config.yaml
n_head: 5
norm: "rmsnorm"
bias: "none"
init_std_o: 0.00364
lr: 0.000591
lr_head: 0.00661
final_lr_fraction: 0.1
seq_len: 1024
MLP neurons of a small language model. Each row is named by its layer, matrix (gate and up: input weights) and neuron, and shows model dimensions 80-175. Each number is 500 + 25 x the weight over its row's rms, rounded and kept within 0 to 999. Numbers have three digits each. A neuron's up and down rows have the sign that makes its largest values positive.
Before each neuron's rows, "fires on" lists the tokens most often at its 100 highest values on Wikipedia text that the model never trained on. A number after a token or word is its count.

fires on: " the" 32, " Re" 9, " to" 8, " de" 7, " C" 6, " De" 4
L5.gate653:492515546523493433515547493526482521521491450489546515525499484547498474488536532499453495514479496480515548506491490516499537462500485442504531561484496480455489500530499513453444549457511526463545439501475512499449494513554463496477510521475488521478471499466464488489512463512503473463
L5.up653:487503539513477494493525488478514575493502480483525465483436561503543491466521500495517509494500470455518481514470476487481489484498512477492522510537485477520501518493509501444511505502456524553488493498490493489467529476497468501498503498461540466538490510499495519525484513530507514498

fires on: " a" 29, " an" 14, "," 5, " the" 5, ")," 5, " part" 4
L5.gate1648:468483486503494481514486506492515501510489539451546565503500520497466490486510487512505487465501497483546467462525521521496511513489511525552475489492488498422490484458512493523486495494489527492534513542526495465495545504467472479506520480532500463449510473502546476509537483476485465486
L5.up1648:543546475491504468515508508514487499500497513536472491473519457556494547530472546496544482511490517503533495487507506525474525504531547494493523524498503456471541501504484481551508450510516526522507471491489514485533466526519498505490524469550485459498517480514506482456502499511525471511

fires on: "3" 17, "–" 17, "2" 11, "4" 11, "1" 6
L5.gate424:516469522525523530508514553465511479494536493482492544525481466474550518473486493493485477525546522475510512508503495571538491494495498498491486497528524515488472463502453452505510487512500486494538474512446522485542501498507478518515523524499535468449504525500492519486515487455530487517
L5.up424:515513503507487467522472492492425493510461510490472489475544527523490503515524522514508498492522483497515500488454499471520555505548493464503505555497466481465474526507481503494545483521514470509536519516460525477458505508484499516505503509507488515454456477525478525475512535478541464500

fires on: " " 33, " end" 9, ":" 9
L5.gate1292:524556513457480506516529503505496484504466511505470469526487496498496533492484501552482477493485483467487489508489498491488513529513503495446512502484493523483526531512515454503531487487521512557467544504517512457496481500494543497513493510524497460475481458535505479501515532497481511508
L5.up1292:504514470472505510507507469522467510509497509502463463497492536505498497454523525502526501516517514516465468536482488496538518490531509505511516491518510490489476445487542443498483457468511502551490487485529497489529478533524472520455505507466504537489584474510446510466512473483510518512

fires on: "1" 26, "0" 26, " " 14, " |" 5, " –" 4
L5.gate1298:501499534510497494520506479540506479518530517507466506532527467494491480519549494493486508489523495488510508458478455515478481525500512508502526448522481530503500511504464517493482459505476510545519528493494526518498512531473500470479520546517493458472539470490529491511554522504480501504
L5.up1298:484503524485500507467482509517478476526523523498487499498454516487477543495509482428490509552472516500536494503476520493503507462482489476475478471531481490559501517479497525499490505473513459465518491479499519537510519548500499477470506497523493491541482515481470483464458483487469510490

fires on: " " 46, "." 13
L5.gate1531:490486472476501488538487474500471454503419495485531498532505509498511484501506526513473454519529480491485460484506472512498496544490470511515460476480474476505465515463484449543509510484480474489548490523551533511577527487454465503507517497458483493475506554519574540466524491508514507544
L5.up1531:464490493491504489519532485480515507496488499499493496495511518536523537474523433491525467492485475459461482455507456488484508527516514532534550448547500483517547450517557519507544548498509485480479485495507561505502538497500462507474510510496482508456497469525516484521518478499511488490

fires on: "th" 21, "." 11, " a" 9, ":" 7, " years" 7, " were" 4
L5.gate143:465471501498549489450544486452479453488516546511460511496480481509516519487488465499492461497461490482462489476529470480483502565518486515524527500493494521519482515497503497451497471485490530470546525484528518487494533513474474494485522548520481508457501513554454513476459514483476508503
L5.up143:510493514464510507523467500497462508480525521522463508468566481481493518498482565521511478498542541472485514529476487466465523547533499525470546519487499479544477457518480451506550488509510482483480493472482510477520439494501537494466503515493476522525488541514511472525491501518518469507

fires on: " |" 35, "f" 12, "w" 5, "," 5, " Jan" 4, ";" 4
L5.gate720:522471471507462506513510473542461510517445485513507487472505515487498504486473457504484502513549497467497549522460503492479500471502521546482476524500511487532466487497449522518507486515487506486517521501502503456497502499466494491510495438491492486476488527495491496501485475509522483508
L5.up720:517511517532451476509532528529504534505490473499504530527525538493490493470528497483476501557507450483532497532466546511516485539446520504494508473504518486511477516483516494498428571511496497458503504519468507516458568528483479493496492453483472489494510489505498511490489485517515540492

fires on: " the" 32, " or" 22, " " 20, " to" 9
L5.gate651:511512487529518504476495489499526544517475447492526494555524495512504500507520494484504506527481495515489477498468443532496498496499537483487514528494455488489535512483494461491454540456569509494468489447481467508456502494537480485501529476459491504476508534468474523512536458483503500534
L5.up651:498498453523541458493533425480441538495481493490491483499503500495458500535533501492527526463487463468505500484509445474524469526454531542500476485480461509431494534456504477494489521468484512476497514470516522528489499478510493469510518460485509519513523551532518504533514497512559539508

fires on: "." 24, " to" 14, " for" 6, " at" 6, " on" 6
L5.gate983:532490494505498527487535520490475528519515521542482502509502482517499498566534483498498537549523506425518489524501507538508501515489511503506489511472535481546487506534490486470542514471497505528505513532440541460466488526499494508486529527527473511492531517522465462495491517535463500460
L5.up983:484519511536465489493485463562517455444502482511511559520528457569480499528476523496481506483497484515541517536477531481531516492502525469497503500502505509465506493497525460552504536508534472499477504526490522510461545464504542484526486567510528505505479481533537468539513467551528538456

fires on: "\"" 35, " which" 23, " and" 4, " It" 4
L5.gate42:464521501524504489475540559512482523470479511496481500437505473508570494512528456489491497511509471487492481499469500495492509499486505532527508488500531518451485528489494566488478543501505477527509476480481476525492512495507479521493467531489526471513491452493500494491501456505428489486
L5.up42:498504507533527519495490463481503538508487509522486530485509476466502553492478465502505507502505469523490471459507504471497430516532504538506519505501486498477511511492433521559503474472484483494478531544430483518457503506482515490529472467528493493476527473512463502508525475506533515512

fires on: " not" 62, " " 12
L5.gate995:494534499458516505518483518489507501485481526528470479462556529524512531534513471482508477472513498487513485481511506538497505488499506504510524490557498508512466498509504483467507518529517480540467472509553481508531532529480469493526454509471455512478477521500496481508503518500492507470
L5.up995:496531529501490510490551522471520452502500477511505544531515501507486524452562522493498504504480509510504462479499459496509486443493480528443465518487475498523507480498490555489486488491486491492490485507445503474501522504507513531509512522502495488493504489483480512533546522525442572463

fires on: " and" 82
L5.gate1640:514557497504505531494482484505478504481472493482525511526507528454564451466457529527498472466537530502531489494499460519475519488487510513480512508500516480491532483464480474499507544538502492518500438514449535492455485453479436445513581506501515491526506476508444502451540501519501481539
L5.up1640:495516515522457556465474464518536535532485481485499527514499534480475530537489517515489479489547510502495450528528503472481500464519534508470507492526468492536472515503497528480461522495471519471516493502483455490493465534519513460485505491511442511483507471475473522530552514506488520498

fires on: " |" 44, " " 13, " |\n" 10, " which" 4
L5.gate498:502530521462569462497487560445507470471525536518498510500516508480526505487486501498525491480433484525442480513461530519502510448457550485491506491480477486523495511506446497483511506519534502492446448561468468540532454471535469497471525545549497501484468511534523531502526471494508510496
L5.up498:507502513454511495520497523507495466527525476485508506491515489496484493520538560500512468496465471462473484470520487445498523515508512496492491516506488511494521462530505509523502501482491506497488498485526506519501494483495481518488497555492494471512532498485516441513476493520513540528

fires on: " more" 27, " so" 19, " too" 7, " very" 7, " how" 7
L5.gate755:477481465484485519472456530497494499490515486478479515551515466500504472434501499487526513468498534489507478515517476494518465512473517513485467468508465509539472488483510502506498510517531490486566498490496479464518473511474443515452540554476481495475452503516502441495460494497471432497
L5.up755:484518508526499492540502486482431460439456501518496466521465529534498515493504462532491453522508479484503503487447498528530525460508515521477518511518509512496485548517516515464463492515521553495506518475507498524514547565521486505499492506486510488511517495490513498523452445467468496508

fires on: "M" 20, "B" 13, " m" 10, "m" 10, "ap" 7, "K" 5
L5.gate1044:476534504533572472485550466476504495583505511536470505529477536520536499506474508517494493566496494479504545483495529516497488516532499537510488504519461512513501500446488489502486504484508512489530507549499514464494505478486522483469477499514542463495493526494507471539526507495507459509
L5.up1044:504497460449494489476501495457495442491493474479485489521494473541490490518508510543480532505551500500498459510489513489537459520497492513493489531488483479481466543470454535452472488484473472513466492494518483500489542528435511479535496509494504509515516482468531445490518524464492489477

fires on: " who" 36, " and" 29, ")" 11, " that" 7, " which" 5
L5.gate396:517518518532523530489451487488495531527525481446533499486479492506470498503522519548460472491513518503485491528511449545488581490521516533529530529478461495493490447501512525465501460534492528489462530499492474495469499519468483432504509504488506453507513499464482466500502544520489497498
L5.up396:469484472477514509485528477517520501533461448505486483486468474536484504479516483492506516536476477474475492534521498510489465481479511461482498464521505513516493518503548497507457520495520496466483512479496509552492515519529481510492475482457506498514482475528474457488487482495485528526

fires on: " of" 48, " " 9, " to" 9, ")" 5
L5.gate944:476538530502497491517493499478474498498509471495482504506483482457470515436506509507520490533472467469494463480496510521499528534524529502503464549479461488501469480462469487480484475504458529510532487488513472484489472496516469489518510548468523482494560507514508543480494460442452532520
L5.up944:497514483472498499468519486440539558532468496481506490481552473520512553483512525475492483471493477510501480494472484520466485532510467481498516484514516502456487495546517500531506542505514520499557503497517521513485529529494473477487527498494505464483534499509484526526480512478482501486

fires on: " (" 25, " and" 24, " the" 10, " as" 9, "\n" 5, " or" 4
L5.gate1162:446553467480477516463486519533548474501482486483480480489466460487516465480485485469470495521515523511466494495487501502525465481461533450478414465453465468495500522444460504488455512518463512523491472527546541492482497480483507515539503512469536504495494485460468540510461522468465533527
L5.up1162:487540488506491525534452520495514493535450503474481483537548494483494514472484540503521531496494493486549500528522500523487525486506483514516503500535497507509467449500518504518494499448507461517499479503508487471492482506497484499526500466498485489462518471504459493512519469477498520486

fires on: "." 91
L5.gate1249:500495530503525523473511474489503528498490508514482515520519456496517491496544462535490514530521517474483453490478524504526475505485503506529507446486519487463510496507500487517499510469488483520490523522482492443500540508532490490501514547504478501466489460534501498477462486477501532463
L5.up1249:538499495514546456501473434515487523517479489526490500469459506485494477467486525492497483506507483491437515446465510496467481502477488490517524538484539480526474502472467494483491519507522555500501506478509479532520515473513514499496490503497484501458513487546547497484522498528534502532

fires on: "," 60, " along" 7
L5.gate136:498552490531505513533464522481513472513503494494481520515504493499457530467497485461497470489461505522488474489522479521510463530488485505512515538470465467504512457511521500509465494506523500456489510516501501512511526503496478479479518500507545493472475527505462513502490480456483472496
L5.up136:531544507497475541504452493497490515500490458488475499465484534527489520495474522482561475498490557502489536489472487537508501431459511475512506514523498497501524474514474491500528532510500514494448530517502476490517503496502492526473496479466474506522507477515479490532512525537492488535

fires on: " |" 61, " " 15, "0" 9
L5.gate1532:519524466540490486509499561477500460516521519513484511540537465513505496507477479490425524522492506519483541532513475528521481453524553477548493459505517485468501485468487490539476505484514509488513532517477487478503509540437462523509478471499475510485520483501504535458457551488503511483
L5.up1532:500492501478493539512503500505519507485492519511465498469497469541521556518504509498507455477500505474565480522499521511493522510508518512542503464525504510525491469495509508537477482488537487512506509513490492506444486534524520504517528509489472484499511522517503533546487478533489540475

fires on: "," 57, " of" 8, " (" 6, ")," 5, ":" 4
L5.gate1669:520512508473504527516491482497497497485489555460494486557451538505486501502502506504451512534498471501465509494475485531471458489506442529494514437546489467527491508512513524515509504503531520486465555493514458531554524477527518482491470447501533520515532480489482489521502516494483525516
L5.up1669:510508526524515460520499470498497511524489521500487520525510536503463520467485489537473470491529533480485531446453500511472498501513522511506526466480518509487460475516521517498476492541494491495509475504451418513487508501494474482515514466468509450477518521497477489503477511495479460478

fires on: " |" 49, " " 22, "200" 8, ";" 6
L5.gate884:520518471529479505510573494475451512493494496540492491493505478516443474492511476525504489506470509503467515483494516480465506545511519440534488526499485517438509463491484497530482475502487510529544499507532512503535479475534506480490549565475490489510511555504501478484478516508515526501
L5.up884:494477500446504491519510480490485500509496480461504503477497524541513539516476485468523550520486486500520511506517493502496488495498473495568542521495495462474536527474493538514492488483551440483479517523488517491468519487540475493483522534524496560513468477474545493548513512529478499472

fires on: "," 19, " (" 15, ":" 9, " including" 7, "|" 6, "-" 6
L5.gate1583:488519531471482489487500491511495497494520482476467490506472522496525477472479465518507480490500485474492488463481502476469533523510507528542525524501489496471448499519494490501469516512498518555508490498497469480514466496509525486495435490473562470494490523491535541459459514471485525537
L5.up1583:494475516494509499540479480527494555489519469513495517515475503492530519519476460464498512462564493511537515476511466502479451481503451453509484499458515489510502498549467512499472530522546526522491491489512505490487544482501501516527493477529514490501498454475504508525485543538500537488

fires on: " " 32, " a" 10, " three" 8, "1" 7, " two" 5, "2" 5
L5.gate212:479480498530494477513505452480496484520464503528468487510563484486495504494551521524459468471522505485469497506451486529465494473531525475516455475497477497486518501507504493509467488494543521513498504551501505496502514458497477512500473472482493519486508504536510513475509519512531481504
L5.up212:462506546541524497523514493483449492488498515543494470548559480475493510472544465522475475468485527467523494517469547495433496486486491525513472490476486511500493488536486467517495472524488555482494501498476526489492522537506489486494510495533536503520472495537545506487499566491517544484

fires on: " |" 23, "1" 19, "2" 9, "==" 9, "-" 7, " " 4
L5.gate1203:537475558529511511501504509528539488492494490532521514521500487451472499450486503520426466518540507496493539481509478544511464497518475475552504471479515476519507493474517519508490528491515480526498482528489498455496516512497508516490495505538512469502520468506538499491489489469497506489
L5.up1203:524516534488490532523511491502487490448501514520483484489501500485456541534541472475479472492491522463548487487547499504524467479486500523506524525549535530487512521492505502517487538471462494536509471489485497471492530513515518484485507512529528526523505456497511469445488508494560528477